config = dict(
    n_layer=19,
    d_model=224,
    n_head=4,
    n_kv_head=4,
    head_dim=64,
    d_mlp=896,
    vocab_size=1381,
    activation='quick_gelu',
    norm='rmsnorm',
    norm_place='pre',
    norm_eps=1e-05,
    positions='rope',
    rope_base=10000.0,
    rope_fraction=1.0,
    qk_norm=False,
    attn_scale=0.125,
    bias='none',
    tie_embeddings=True,
    parallel_block=False,
    init='uniform',
    init_std_qkv=0.0292,
    init_std_o=0.00443,
    init_std_up=0.0292,
    init_std_down=0.00237,
    optimizer='muon',
    lr=0.00792,
    lr_mult_o=2.0,
    beta1=0.9,
    lr_head=0.00714,
    grad_clip=1.0,
    warmup_steps=200,
    schedule='wsd',
    decay_fraction=0.891,
    decay_shape='linear',
    final_lr_fraction=0.0,
    batch_tokens=32768,
    seq_len=512,
    doc_mask=True,
    train_tokens=342900000,
    steps=10465,
    dataset='wikipedia_en',
)
MLP neurons of a small language model. Each row is named by its layer, matrix (up: input weights; down: output weights) and neuron, and shows model dimensions 16-143. Each number is 500 + 40 x the weight over its row's rms, rounded and kept within 0 to 999. Numbers have three digits each.
Before each neuron's rows, "fires before" lists the tokens most often just after its 100 highest values on Wikipedia text that the model never trained on. A number after a token or word is its count.

fires before: " " 28, "ion" 17, " |" 10, " September" 5, " the" 4
L12.up472:517545508517501611527524440510531536516490527478531435488501492467530465502463531556453518520512438518534591530543517470543556475517508531553558446542461436470483458542584449487539461555445591503547560472492512480474469489531536484499467545441455468440493548450475468494498570506512457523531540579499583496494474467500476494476488504521497463456497463507493529503481468486547489527538
L12.down472:507572496449429431483435511493477523531501516450512584470522446456496519572565516523574461520528516438489485488549493524493461505486520462442530539493526574532457486487459542503559509522552357556518493506514486571501487539409476576594517450546568496506523455503499483481470454453529501487467570479488477468474417503541569561440539466515464536497522545498535490580440467405509497415503

fires before: "ent" 11, "en" 11, "ia" 10, "ep" 7, "ents" 6, "ian" 5
L2.up713:509455475453539502520491460521464445475501497490504500506510505493518506468439547509493514467485501479480500542565502537485548528514466489468473520481517493483489498577542462465499491483511542527570476517532541519535493432501522494449429413473511451500493530565499485410577466462514498564522458517568541473506518468389551416475474502530538528516512490599469446489518510481515427561501
L2.down713:538560498480466544464589451500545493477541552458462572501623513568492485526541483477567480486429516521496527516514467497532552448489532463508511427508526454522487513438536419462512512474416533461539518527464500563518510549520487476436500504543501530565593507425509499488504555414446510510521569501516514489454456439439465512537485468463468576495484464485410454544460522488494528522512

fires before: "-" 71
L14.up630:486533564467570451487443528573565465565469463418453453551499531529491460524522555535514514500465483431509419465513554507518473538479479423523551479593539474466501489474501534520447481485510481532437520455564461550483459446517528531507482527440499465450484491493537503542456417518581543508498518507442430556552501493549487456446515512476510535427472569526434476491522487510564515521528
L14.down630:496511572523435439436475470458490519489530529508543508501521519461477506493481467479503539499485539525485512548523501434463498481510510459589477508574557532517510482543477578511462504531502513562561458485477468472467455570458472493522485557558541516496553550582520476517487433438524508498550544510560467483449486491474484507429494553469490503455517520456558504500474547606499523523536

fires before: "man" 17, "resent" 14, "oci" 13, "emb" 5, "um" 4
L7.up701:500516537469461511458517492486568496406510460509505534447539481495478463476568495509433438518501507526482494542537422486583550494536546522425532521549471531504498521472538541471471530484440440447469554573526490496555532561521469466525511497431444441457510504550484560448526514494525470511517422463561525506543456478530514497508551408452515504570483437520499467483497477474504575528544
L7.down701:540454506501554429522478460553509513454423558482481508518509408426491453487557558525554493524503557493549512522531490521456550536550498492510426487475512445521493504544559537541502490481527549478477547557544490486484472484480534494537500439452511482475479582516491570526473544548546549547506438471531467544557483445463492500515450478552560563556565426444526512484499474453557531522462

fires before: " of" 16, "ly" 16, "icip" 14, "n" 9, "ic" 5
L2.up84:519457523560502550429574487463476467470494466498510455424554476503489519516536476538514517513495556493442492468534474517484545405570572526514484490537548467472497435474470514473491425512508522480477502543467459548491483455544579493512421487499564495551441492534539536499505498493452483416492536551539451489509533501512476520467450520481480581455431482547522498472593452434485568522446
L2.down84:476475477549458491432527500424491487455541482457484450436553439477441508490531497532497522533473569476466567533478484511498510424563614512476517523466519456469504420508495483536510499537521570422500475554420463550486487478555483495493540530500555463528461487583467563509467466451514462414504542497509456579426530445486459494466423525486482526451481479517536528461559439432421492505475

fires before: " " 29, " |" 20, "um" 5, " —" 4
L13.up812:526537493455509555468530468481503571515530496474522543514499602480489503497572494498461546538532425502483487506591419560416499493526414457532525475496472534459484489540548508535441492450519493450496524503496502472510519460479503545466515527457439441489497397478473486473502547445524482601492512544521529504476468479539505441504509536522439515482505525603477526501542518473470487553520
L13.down812:495523511581470539557489513476515497513570509521519499520525450590464538588439514552520466469494507518530489546490493495488458530480545459443457436484469490497546452512535511480488572503498478541577529524540544490485559515507560510442494542545487509500505503430482516461494500502471576504574437560477405483524467536451454461576466486516381520526528474519476537494476521507541517526488

fires before: "8" 23, "7" 12, "im" 8, "9" 5, "ine" 5, "us" 5
L16.up494:464547533559515501426495456564517492467542475480472450430470460552536524498483534482494474454508528424468462494534422555507534510489491455510543493554534568530544526443451485539457518402450540449504549437572492543463465518525475464525478562506466482501466535520479531473508460493491466528524508595443524435530521499437458469471409551376559493503520470467474446443546456487508517467498
L16.down494:449481485574485494557504555501456470543534493489502464546515536508415497395511490549490502519497448495553501536430530443467553507509482486491445528515527470421523489480556500461489489432541493469490499549488548504465524562471411419517486530464489548535499504558479616478506492451479508451524460472445497501468580531434500463546562527446531583531485519513504431447473534505512511474526

fires before: "ce" 17, "k" 13, "ad" 12, "c" 10, "ther" 6, "wn" 5
L2.up417:493473493567497506513518521457506441494525494489541452558421489516557544528516420437511524522459528575486423457477556492519551468529567535558495551510530526438526449534494489522525521540498525543528443575471498543406489510554496498398484567482485517533506559475478488543466514477443559494492549563492561445539491525523554479434503543509522578497497527551578547529472533480559541448504
L2.down417:517479479590511537545525489526507474543518469520550445455467538484560485470543493554454586496490523511574466480449493486423516478505574569537493575466538502439492394582529452494466509506444507582471440513515546517465557507513492434420559504506484528538540544498485449514565502488503485498460446519465529484538560483511511473494509536524536536495527538515529522531447545431553525471479

fires before: " of" 15, "port" 10, "s" 8, "icip" 7, "p" 6, "ed" 5
L12.up690:545510491447449524504479514521414515521463460505514521582521526451449482476598487462498447528481473483443539512481476538536511457483472473537530588505505545471439415455535490501512468546463499500435567476528442506517563434464544525492481472570521457493557415438543518472551584440518441438419504537531546501545448500504481442476538597477458581462519490585485569496471429485559569481506
L12.down690:527399516476522509414524463499398509417523526630541544463469499470565520479464594520514428596547466488514499474573482477485506500516574492472483542507478461496508453565540528509504497468456474486433435499486458495489458508580501504493436482490521555500498500486484529526431485489517566475494401443507517490463538501464528542463473530444461523463506438476473548491557520439538452500534

fires before: "8" 26, "9" 16, "4" 6, "7" 6, "10" 6
L16.up74:453561548520547524530409526592560464553507552496483453473484447522459475530503480496539428478507493584436497493546510521549583502524460528535457487467526477426559477541474464367455558484411456454524498527450496505512494502566524481527528516482499453462493509558515518466468481515504451514441479500444503487514574491490478479510490536471509518543539456403460474486552483534499542476476
L16.down74:495501502488471430520482460448492525488471510454489476514485470533487565457592471416472468513429556499536482519488478478538461411445484469518491524460551522460469507507480510510501454454545501525521515495483587422535508435458553397504457588479456503509483417484463472517487490514488538525432491461484514538454534518480516468584471479534513495551459458552497453541500488536557538432443

fires before: " |" 17, "%" 17, "pt" 12, "ft" 6, "p" 5
L13.up709:550504468532528536491493411480568526491465470509486497555478452507530521503418538526446501504481511554528474438564490460471493520515457487516503449557505494465517513470527517545485479422562444492524444437523526504498483427516423430515526531481514574598428539511534462512492490439483488449457494500546447484520506518430561488529529389513484451472521395510451525530461583436394391502497
L13.down709:388532473512413576463506520472512533527495499509557460552401503429519462497568488451522534475503424445509474530451496496483488475529470482503531532497581482469525474534440452476524496477528503560524522490450537449470449487516520485538471488514469477500485478473508496478501566459557415465493558563510448514573527590452456469527426538484477446466484481623542486496471490498515499427489

fires before: "ed" 35, "ing" 10, "ation" 9, "or" 4
L13.up522:557526507480507469397479534571484553413452531518470551552500407479517468512485498483469454539580420521475518474516589472546467492520464485627488549501438500533493463438473529497519551494505553504458480442542470481511512476504481481468474508571490480496473493532422553552456527497411479496527531510535475465582525536426466478498553470484516470472565512540429592445490449487438473521512
L13.down522:460525517560472520598490565453495487517570533539440462475510530467471518461503506566505507537540535532536568528526473502524443515537511577493461418470477524512465515487465586494503543548497521528467536598499481442494507516540522482495546543533414543561523429463477451467412492463541497444587496570475489522416548520473549573487574508499467461539510467468520433561538527502416546527543

fires before: "ing" 15, "ed" 14, "er" 8, "it" 6, "ition" 6, "ired" 6
L7.up207:538459461511533458402549511496508371513439604474493529566555442489509494487438504483500451482516466483498479484452485561475465492470565494502464518485547538454507543447542509499604489523494501489471489484550478492517507510531520477512528419498541482440468514461534560430521553495510520461493534527445515494529515438439530463460544567468560438537546514496436543465438517458498471528463
L7.down207:438521492419480486481532551461515545519530508579457522519490428551484507578536513496477541486480587494470530545494529564557477516488534437518534510565488472550474483481495473527466521521560535557477514495484550500445470516530454512489416525512525581512540441550511477559525504504523479527529435518496460521483470554480517494562454468525434589454517473493531521547516487460513537547572

fires before: "lish" 17, "land" 12, "ine" 8, "ce" 6, "b" 5, "ence" 5
L7.up183:558516511519460517537569529472405529487472527542473451566528519514521475517474469516461526499523490508579498500589528447523469484523576487598474491521579465499497438488501506554553519479578449522518531552471489569508472532492497494478486521514540533526455476563458518507519529487471496483479535526548495517501549472432467470517551389509450577574524458549611524543443548519554499509464
L7.down183:488452535487515544495545522517433524445532474458490480469509510462467463511505543521427410505522522469540486533443426546517606519527465523463550557467448561468520528548504536484505504511539524511494491480436514475489520488504550451530522588431484500513503529490573487423529484550517518528498529555499449540453588544505496484524542531430559475477506436412546564531480511521568464479489

fires before: " " 43, "3" 5, "rict" 4
L4.up277:446517401404521484478417597452436490498522571472536519519452510515432509462459493500447552548520556558523487499514474568540438435503547488520437494528538455491509514508467468481523488454561511570509477489500487502507449459528506516476427608478520465444470485527540540513464465466505510513549513465484525495541499565540528434454529466479515538551472549503494491498539468499518489511448
L4.down277:554491525515497510464499469461518500495482506423443510524533468493536499426500493482529506463509452483460443479469517480494526432535564569473462505436542454517481486450473491484497516546438519486504541534486483472484544556582485398476513563562546472490406503488587485475448536609497530458476486553562466497502457521478411544555485497473496536531527483521535471431491498491475557498544

fires before: " " 21, "in" 10, "o" 10, "ina" 5, "enn" 4, "ia" 4
L15.up134:536503541490450513426489514396504488539405513449507567460474502506480530521488510514561476517522464583540509566505528521482496544533497464513513508498592424522475553531525513450504508473447528520496551397544537538529553486572486479506428551613473414487537487525495494542503518480476508496549514498472537534461457572474523478541583562484514529538509411573528458492546523517503545457451
L15.down134:480564490520472469485486564573532466487447537487486494508500497524456536479484480548492579523512496501515467532491465494503447403486498487537501513505505471489568473489545481520411433459534482470518505586553466504474472474505475455446512458518546487520500545446594557497440564500531447505493496510482479503516504521518479499521532441536553477468536525488534489509529490487500474530542

fires before: "ult" 15, "p" 11, "ent" 8, "id" 7, "ial" 7, "ol" 7
L2.up17:520476507567466501538448478451471483570497473510451540481598508499391516522539517493461416553517473466511487538485572559505471516511436448450481520449479462526509539501566453551507505494474512434500490523554518518513468536514488489536506479419471466466615502530492565515486537525530500487484483493463484514577524526523543482537462542549556553441470512535496531466452533454536464456471
L2.down17:530481544448461460440495488409487484495490461496497537547587502515434511507547500557479489469532468448511514559550572520513433527517434476463519452409471449554526460485469477534508534458523477491515503590508484479523433532519506441506552439503558463513528508571534560458497505495547534487481491537458440514537477443553513614530486611536584507475516521514475508516444495413523471446474

fires before: " |" 40, " m" 9, "/" 6, "0" 4
L15.up659:462515498470584539521482503519526455540480465540529492427569501426565515578467512455478520427481467480570523523455498491482464558535564458542574450510484471409494480477511491595522442434564444479567525487467501489477409508488538533564511541507496496509505555572484550452499558506553466490575524513457468482510472462579532519446457494485435433548511459437478476546445466482421520504523
L15.down659:500479468458473464478507455514494555469530540482472545453503517469483521465522498564520467519539543486421550480499429460510464533479501528476480550523510438481447544483481493473455432453485444502465516510496458511551428551498564452517531485488452526527478459496511437505446512470499565504396476471577371485554503502447478501500565521478535523458548540558583531445503482585549492422458

fires before: "-" 33, "|" 18
L2.up325:547541457491490531496430507480476428571570497526510523511503501424462503451540542469402473564472550525579512515459536490514444446465576449458498494596526528470516544438497434496489471474573513506502523476435536475502473550474445502530522466508506477494508495449494495491370510486460494471537587457469508504551392476480518477446489542464595517441460558533487514520538543555534480522513
L2.down325:433445553503535442457512555488582527531499515521514453496498514469480500545496539496499535461462522515463518455516568482470509520525540485553508499516463508544560450554529535506439509494400502412457563579484471572459530556516499505551480549494432582526510427499479496538514512447495572567462466538436531529482443570485508419477523442543506500434547481520615508460463547478551478491524

fires before: "-" 19, "|" 19, " /" 13, "0" 8, "4" 8, "5" 5
L2.up558:523522492490455527500488510529464575450557507558495473475448511432535494524521498489505536497484551562446534476497466516446474513480573490498465478527454478451484502451517531480496464507560501540522517545479467476428500528492440519491540512499527505494563536517551517495504543566471517506524511553461473475461560547528520423509521537514508418430547535411465462558541508628545490588504
L2.down558:459516488478458428517471535446508553465543493468477470476500523437567525432585505472524546519509618562415548469511446518490507536445556515550480487573445527503538538466473520408474501508531496530540555542483543474449513468523463496484494509516530477456513495519522421530523520490540508448513466550480490499475497526563499488559584515506449489483442525459484483515491538553517476438472

fires before: "." 17, "ult" 8, "p" 8, "ear" 8, "c" 6, "id" 6
L2.up25:430503545529419488587522439499509472477492569526487534509516510477494483544439453468488468465520444502449479504536449530515471508509474513483523540483491570561510509491483391508392466593602506481516470528531543482497498465501460408588534513508486452441526508511475535521488479530562527493487475473494482565516491542461532511535499456508542512511479470500482439570528505560527573505527
L2.down25:540488495484505483509531465439464505510485490535514508477554454421503486533511448507461469475485515512465512508485501509553491502511514511503456478533507533552531509463519468485444518534528399439535543497577544512515536466530491385543510421496465512487505596465467467546520526491500527528486444440465490573522373489505522494485427492494500522525402495513497461538595470544535540472478

fires before: "7" 23, "8" 10, "9" 8, "t" 7, "6" 5
L16.up301:519581503523491527495477430533476468535484592586515522463454572529482485538448537482492549459505487485460505534540467520545519523534463512468575428445477606494542516470512472529546481477516600425480504499494535504556520503545549508495546546514499505472479421613497510408530454450508495487567544524432478569556527380505471434495454545441525494464523464507497512511564514463499470511489
L16.down301:504505483524435534552491444523468481433453507442489500505538411510480465483489482563596593528470494496483614570505516480555519451470452504526499502528485512508459553411581527467569486520517525462490501491530503472461518599572522444392480501483448505455514486438482467497500566547489488459584499408538453537474493457497533542536516460495451512565454498431487449489482495509550533525554

fires before: "ina" 16, "-" 16, "ia" 7, "ian" 6, "apan" 5
L15.up462:459496521509521504419587499539478501544452513496503508500454558489548502474511508535514495467552477506470521548426419525488486504395546463498534473551591500440482480521478513573439458462509502544450423503519460470487564446472447479508489556560469470522482519521469494498449468497510512508494532433488514433506520511444513456523432530439482496519522511532582489515542511538461501461525
L15.down462:411508504496531498445475499496468487496482440534485518504540508560425515437455488444448485531548537483482545500511534518490486493457481542493469592462528467509481551454485565418474525463545521548454557576493463547506524497532459487464476506577496518506503448483512443542546524543500519467548566476498484494521525613521474462440402545571421517528515506489499514516521493535452513517482

fires before: "ed" 30, "ing" 18, "ment" 10, "s" 7, "es" 7, " he" 4
L12.up839:423503481468621475558510535508541495497520447549411509516441472575512534492473469545523527508415493488518597494480490511480508479488544519478552439490468486500554458532470490480570500524561485492452422454469480490548571520526494515455478455547525514406426515479475449452523501533513522529569467557479429457514478466468482449515488444499482512540487500490535498473451536457472576435445
L12.down839:496424475448579486503516514415508512539495583466497545499454547494526501530536472560478595571459485438505546518520534464490515526502566465520597505493428532496471418513524525458528508562512511535479505455578498497490479531538566455457449484536521503498508521540506445463492513511566545495518447522492462494566467530503519521519376439432461581472545481487449491469483492585439562442441

fires before: "u" 22, "ar" 12, " m" 11, " |" 8, " |\n" 5
L2.up893:554506447523536584475516507466471500525500504536507528542525457575481476515526541465555523566542446547540517475542496431571479478397560487457445551489519454534553556515440593482432463500566489502520511538467493503483493472424483434503453504506452437468386471485561472494516544440459500537515460475529460505504466500472493469417466502500564468504492466541485526431511589530482468491530
L2.down893:508519433444475555551508496510425486551502506504517483505491518552435459557479525394491504534588478577452556417507505469524481515432551486379453539445506481552484470544471513457447458485486537519486520491514424490491478527496515420467511512499493482513440476497507460477496499470516506562497424511524473535517464490472562502495416505439469420498514523482443493410477529473503491511512

fires before: ";" 22, "un" 18, "and" 11, "it" 11, "erv" 8, "ission" 6
L2.up43:531452502448501460509509519480511510551486532449494535498481421427588458474541469428426538508485543505526465439449479509478514544533475480465471477583469504560483486480519445478453501497510505524464559541430488474492493466475523502514474546456529466443480480542534490513490490571451513556528520466511476434483461473485468511512541473433511471544534490512531483402471489527457501471521
L2.down43:547433519506542501501518550470442518521511493489540543445518498400489527466507505439491563425494494547495472536519534525493500522519466482524493505520462469569508488545468490415465489462470567490553461559459525509461525450452508537541479519465510529508528496502514488501456521524564485513521477494488475510554430487415452514509540476576502504537492486549533479494467482455416451498513

fires before: "p" 21, "ing" 14, "es" 6, "il" 5, "ic" 5, "," 4
L14.up227:453492573539494431460458481526479535496483510531539549467499514516491468493508510545510427475480459463429479546496625547484457495442497478556457536437460433509490532438531474595434495503436471449484496472516506544522534520449471504439447583499537459474474510532478463527478484508395553454479442511554444505571462557467530535461538475444511542471525561517475489519479553498489402564502
L14.down227:467522536459494582515510478502504501487494547521555477495523558501524488474461570540462524525487504530543488559514493472479506502469448471540454507514500475586500523501485566560509502558499465508507502525537517457495495411503574493477468448513478557538480491442600525515441547489542507478465425475521484458494507429461442531487455507455465522539551538487500533549495493441501567494459

fires before: "l" 20, " the" 9, "t" 8, "hen" 5, "oci" 5, "m" 5
L9.up829:514454492453539544514475513581483540467558531492443543493530541472485449459505500542494567533482559561489506525496501508495486491495428526477565435558540535496463443475438511559489449457430467435488541593579485479453502445526459543534470519437489470516480512610472445492502477544562469504499538504460551495547485462483469532395598499525492483498471559494517557479499514477543475576528
L9.down829:509470495478478450493459424547496479498508516491483504567474505505494454466459468503510523492543573533476530467524514499497489499491475536500484503475517493415486539588480539488503560480476511451492511494442474446518496507528580451521430406532425460449452588540597502482510580397457445444486453423497486530552583555523512507529482544507518463504599446594466482497479477467518533442492

fires before: "un" 23, "it" 13, "and" 10, "on" 5, "ission" 4
L4.up888:558397467526516537511502526496475578480503501545436570496485512511535446489504425515478523449536528494590449519495456478502509460492487460462474515531464570520497514469490475550456480500521527498539483516504459518461499559534515506513457537522444537455527463474422491499491434549491571568541451461484445513505492485452556450550441578538536481476505430537468457493512525443505492508499
L4.down888:529404452540506415479580443520499473520523565486512517458499560558543476486492496497476572471515515483522540494539463480504433522536500454518499520508512514529544566468459493492441519550425530505543487533482491509529529500490515494529461500535444517444458530479508512516404457579458553480521516452494461490463498483426482487491573480500542560544509496582516519481471517417454471538475

fires before: " " 56, " September" 8, " November" 5, " December" 5
L15.up19:563501514483477495574434550489500487549516517508499555569462478553559500468493520578525435562435479510433569445514537523458519524477523456496483466570561516512496517510461501494441441477483550493510562490500493517546534451467486507540499499515459479505497492487552442494549473497434398536471605470490436502496478477502406521482496476482557468510492551514496541480429445411561431543499
L15.down19:509534499556496447488415474531531545498468474454503533546457503553536524494482511539506517520524471502419469493551512500457535480501533557511425474504490505510458443573502544532454529459510474524504513469491516499482417512514565585545457484523486478501529514532497461523436519448474492529498481499462433477452391486550513525494505498506493442462484516549491508560511523469556500502558

fires before: "p" 15, "ult" 11, "id" 9, "ul" 8, "c" 7
L15.up427:538535527508489449549475568456512564486489534492527475524517495448484497516539598521476455487493465462452513516473466543547494452515418463477481475531510487503467484499515504508432464520454397496491455574525506453523467506534469541541615513475431448410489479497507472472467538555511422489424445505466511536555503449501527425440464409486494560475506496497525506519451498508528501496507
L15.down427:554429527508543480512491516462526461498479539581481452520496508536526463491577431459475472516497466507439474574532502500526497514515435516535487481459526414426452466477508463573467466428518474534480493527498521503511557427525499525452518519442538490532520459552446503550531484496543588561496504450510523487522423439514471478488368445506459515478514485543448524451496508471573528396452

fires before: "ag" 25, "ine" 17, "lish" 12, "land" 7, "age" 6, "u" 4
L15.up557:502527573498516552427537485495406519448399510519537461440477431481575406566528505556487481478563512557523505523417578487498579513512539436535548494565468475477550495541509468478549519513442520461490521532459497476533550513556551482479466503511497512545513470554484510516515450534462477551459554406544492477474469494436506483622498479506498455548497505519489534500467556473541510511512
L15.down557:536566471506481481497527546489448379403548525491494414479445507485470471526577568591544486436523418500506541599488494494436566494494529487515551546515436549532513534540532475521555547547572501556487537502508476544465553521483489474467471591459521502502482437543459460464574484466495510486521490512485474495427464541450470551535465466553502511552531472562443486501507525523552536549487

fires before: "ia" 26, "an" 13, "ian" 12, "ivision" 7, "in" 6, "i" 4
L16.up157:514466589442527458460530464485571511533557464473583460478524545416463493471473500490516503463514499517516485472484486454544515507543508439464531421439442540500530571498519523477518499491446502444566483517508482518572414488526581378489506406449513484412440522478540511439500483484508492495474569509509470519515529422519514474476468486565551411518521475517538463478491558446447546456427
L16.down157:503476537564468512475508473578547472517435486534503479486515552443495485547525454522468479506471534551546503404429488546496506473569526483453534528522488516512470526476484501525479462465524529491477536573542514533547526504532545472496472477464466501482503479465527428467487522462557524491495474576514489539548532533446548521551403539468460489486515454582436471541510495512482492484508

fires before: "-" 57, "|" 21, "rict" 6
L2.up163:507482437480462427477421516500455539554558505481467551564418452526535498471571501557455484471511589491483477512493509436425520459446511458469531520562535440526473545493499542554532532472536416495493547503427445573564466495530483478521462482522479470510428519528532485488431507520477500491524505477459481469505505493551466487500495416537566513420479453522496478585539494547626496497459
L2.down163:507505480529429435444482553495499504510504517472425458497494449576470550439473478560452530491506554483410491636490509508547454496496482473482560496517602455496601497510551518554443546496490492510528536506480497538473603516576517492524414512605510521532462465516473497449570446506528534437491457544514505540547481568512525493505587481515466477463464535532519523544502466492484477494514

fires before: "ed" 34, "ing" 12, "ment" 9, "ion" 5, "es" 5
L15.up730:428493527505495473410467466517551477463450502444517552527493526517509474502573533512468503455468483447471513507494530436501545522425517484477542500554497491481538429460498487472552469562487504494427470470508447498487496529492517560487487480483481503524420504478487461514430489483458558530568474498478468523506502419451532497471556399469560481509481487503434507484454557469457443438417
L15.down730:502434449490413505509444549456501560430479579542461540482488566500563495495518549500497518570498482533546540565495554477424527486463479540429461498500476476471516407484437540443527472558443545530420495494497472475459498456491519461456458515456555547543510538495539547489533504535515551425503426550493505484511463481489538529483488521437491492557521415518445420483492505506486567454539

fires before: "|" 23, "-" 13, "===" 13, "M" 6, "A" 5, "S" 5
L2.up414:559503518483487439504458497513539512567507444440506442544507501484509479419471560480505475526515550551541504488510501513491528491546505463504463547520499497516471478565518568572444508458463555518510465474514524414519527573551496498492570480556516451556505500454530505444457459433474505490504502490501524489584521515476523495480405508502528484492483555505479483509517396534469505510436
L2.down414:571524521506520446441567526639504480510528491413460500504435519520469474487519525531524535524496439567471501504496431506390445477573500465505536518530454543455462511513480526563498487426466440515504540489478531508481470566509488472475446476470461527489527492481507434452470378502468474402469573467560503458509502452443557502507502551527473504461460497525487479485548495517464481491446

fires before: "-" 36, "==" 19, "===" 8, "In" 6, "The" 4, "H" 4
L4.up291:504506488453491491435506492400486496508508461464398558473522563442489469553502482507494460473505526476445502520470527495449511522542446563446491510472484510454492592517542561508476578475521455490505592480439481542450451546479484582473474554493509462474512457501532508456529539555517493488534514406467480473493602492467497424413492487497452505474502516474544551461477509524427494454541
L4.down291:517449590521437516529482526446457483524475421466467514497501516571413512472585474479545447554411462540538560503463465488473511556450541522483502476520471479462573518550477473503494458514475542505499457560503505552501410412468533495511476504518503527553524519475616484500493522540515530458511446511512457465562451499512497514529527486474585509503493557508428522488465481516499541484590

fires before: "-" 39, "|" 26
L16.up760:516514542507490452481515454484585519577506511526531554513447586415490543455548551462543532491499529384445505476439506451465445512482479482496519533479478546553535588526499501487503494554557461503507527516462482537541510481545566489454486500509482451487448504500448485551526492521521502529468518491512429421513533495450486486480497532499588479528517484501467493528525483501427548524491
L16.down760:496544564566592479526473517570517484559509548515448427565497578477511532484489447600494485493496497451504547587541547477455472481424581463523490497477546495474501521462516475569484549532526581416520475463515481486503456506548509499472533516488524519499503527510542524545457488537527539436559499447476481507540462537471482550519526584520423540521517562492528628524451505444531504498606

fires before: " |" 30, "." 9, "p" 6, " m" 4, " on" 4
L4.up478:470501466526492571559488493484503446535501486494524538504473478480490412586475509475467509489464406568492514480446519442464530511447488465470525507559539506461534495535589450416469490465561449470482488537500499493543518530551484500427452503488419489530472464503543501455565567529489508495551511497500526449458512413554572485422503482480525494463569462501527471519506502470424472532542
L4.down478:526498514430407452422553499520475510435491505464464448488550500482498501454472472501433469511534571491447458559504486545545449488536538481491478497458550437471478535490476486521532468500473501554505509448522607454461508478479457505528585490539519463496581532503457433598489470439459449490447441493482501528546477508470431521535486491518372555561525498521461489485466541515508509503522

fires before: "un" 20, "ment" 14, "s" 6, " of" 5, "ent" 5, "ies" 5
L12.up146:526475540540471516484531466482587474462507470520486462496466558489546477482474542530473468481527454502514562473490409496478534502561500482546559476462519522541381460541437493530515441541452517493449523487557439540516468485501459574508448568549456473453494475546510492510565570497531422510513397456472498518522550488503472518483524467528466456499506462536557477505511506415429518566469
L12.down146:476434490510514509465442483546420502465487471522458465457535579504583541430429451518542507559536460508495454466545491483531518567562552442510501447502456512546498494488494518515509474438413470440448452559471518441517558505517575506482507449518545510534524464442503510544463487487453465474483498570603532533460536583484542402515548464481458511489527503547491526464513486501487437535458

fires before: "oci" 18, "ub" 18, "emb" 10, "ing" 8, "ist" 7, "ass" 6
L4.up553:438550522497523495464473494495470512432513465488464476527502496436466490457530548456555457487464540517427545597444542510475500469504467532508481499553531526515482487460473477504511501471533514408530521538537523477436474496520474477502471481453481502541507555541530541472578465588477443533535427451495489537553506506504570514510521513568525430538548513437493539451519449514486480527555
L4.down553:398532559474485411536469518523500520468473504500468511492479494429434511513502561536554445502496592523457550579426516539527502494440502533481486503551546511477501458525458477466508556495499480465500562479541520512473495427514445480484429498470483506484517543564487542409538461511493477511504413510463451425614457503468490466463527546535520439468568536509521510424513572433504562450539

fires before: "lish" 17, "ine" 11, "land" 10, "el" 7, "ol" 6, "le" 4
L4.up332:455485517473499513475561507515406486452493556536463476488465503486451524543474605460512566366547499494498504472537540572508502492480517497450420557466464402442436534500527522443393536427511476468516514450477534485530535510519523487486470534477492446544565517529541520523494413550519477548513546504461499416521480519507470480485431423531450475531461485518533511514510537502548481487514
L4.down332:434520502488482538461498528515440500392468472539518378585494474560523465494510581423471580425502508476496555538537541511499601468434571492484446549532492501455497488469536536541546452455505446521503563508495521527504528483516502494524482509481478493483495565482537489503519414462591497520485503520529476463453545504486484529574493506479484520522547459515471545583476426491485443532494

fires before: "s" 18, "t" 8, "m" 7, "l" 7, "ad" 6, "w" 4
L2.up74:473448552434487540458520474486482478514475430443441504533437550488503466472506483479490491513543488520507555488563533564475429554539494532506478476547555453571500529508531467584486551487460416452461558464523474457455518448591566551524457509563560487577468485498447533515507522480443457562461522505476558532487503481503506455448472478529446473561488480511457500532503486551513477480517
L2.down74:503473418464537530512437475479537521473491528512478507464438569446558522478481537445462530521464514561505513530467466484491505508534533485484522479471530380501568544560467430530506511547583495518547521544494534483484518505495532614466475498472473578538471564478478510532499559474513506490481501421473440523504515444472481563524504513492465531528521467419432526492434546504514491495486

fires before: "p" 21, "port" 10, "ad" 8, "ag" 7, "ack" 5, "s" 4
L2.up39:445552464545502532471460421463522455557515553461537514435545534515443432507474531547519452437497554464475522468556518468481459482479533500543374504556488478565452459458543540510481452538494459501523513477416531504467507481467453560445453507483490501508504558478540524516469468514522468481469476389505483497487496528518442470543530491510437500487522537540581544591494463489533507476537
L2.down39:478533460512496539511507506515493541532457417490509461415546481501489529432490522563487471449479524503551458475546537482474461544466536494519436485451446499490446462494542462490446464449527446535526481530399508573520524469447549538446508528492488512494467543490528472513484482488435466478488465392576468454453503480486554478566530559482486514504569565552525467550453485437560550564528

fires before: "," 29, "an" 10, ")" 7, "\n" 4
L13.up330:508534468512540488482413565474466494456413504512479487481450535527456587485516499530532500494451532456512436413484491568527423479509503544582538473484487559533482491507522455573508507489507487483427519469518457498422498456526538516452543406567578522547504508548499546571485538469488448504540487483480554542470434523548452510529527511520488521584457522463496437458555475472415451548607
L13.down330:487450440465513480531505454504478485593488499521552473529524503442539471509489476508435490461529493536467596536515438421483533455531509481492519507484512428520507470501453528438555477474564483444545511503437529489486496526501472445464489551428471478476511489460527475457506499472462511513446516525459574491554581481498484484433441476445500432373585525514490486497448554506572516462439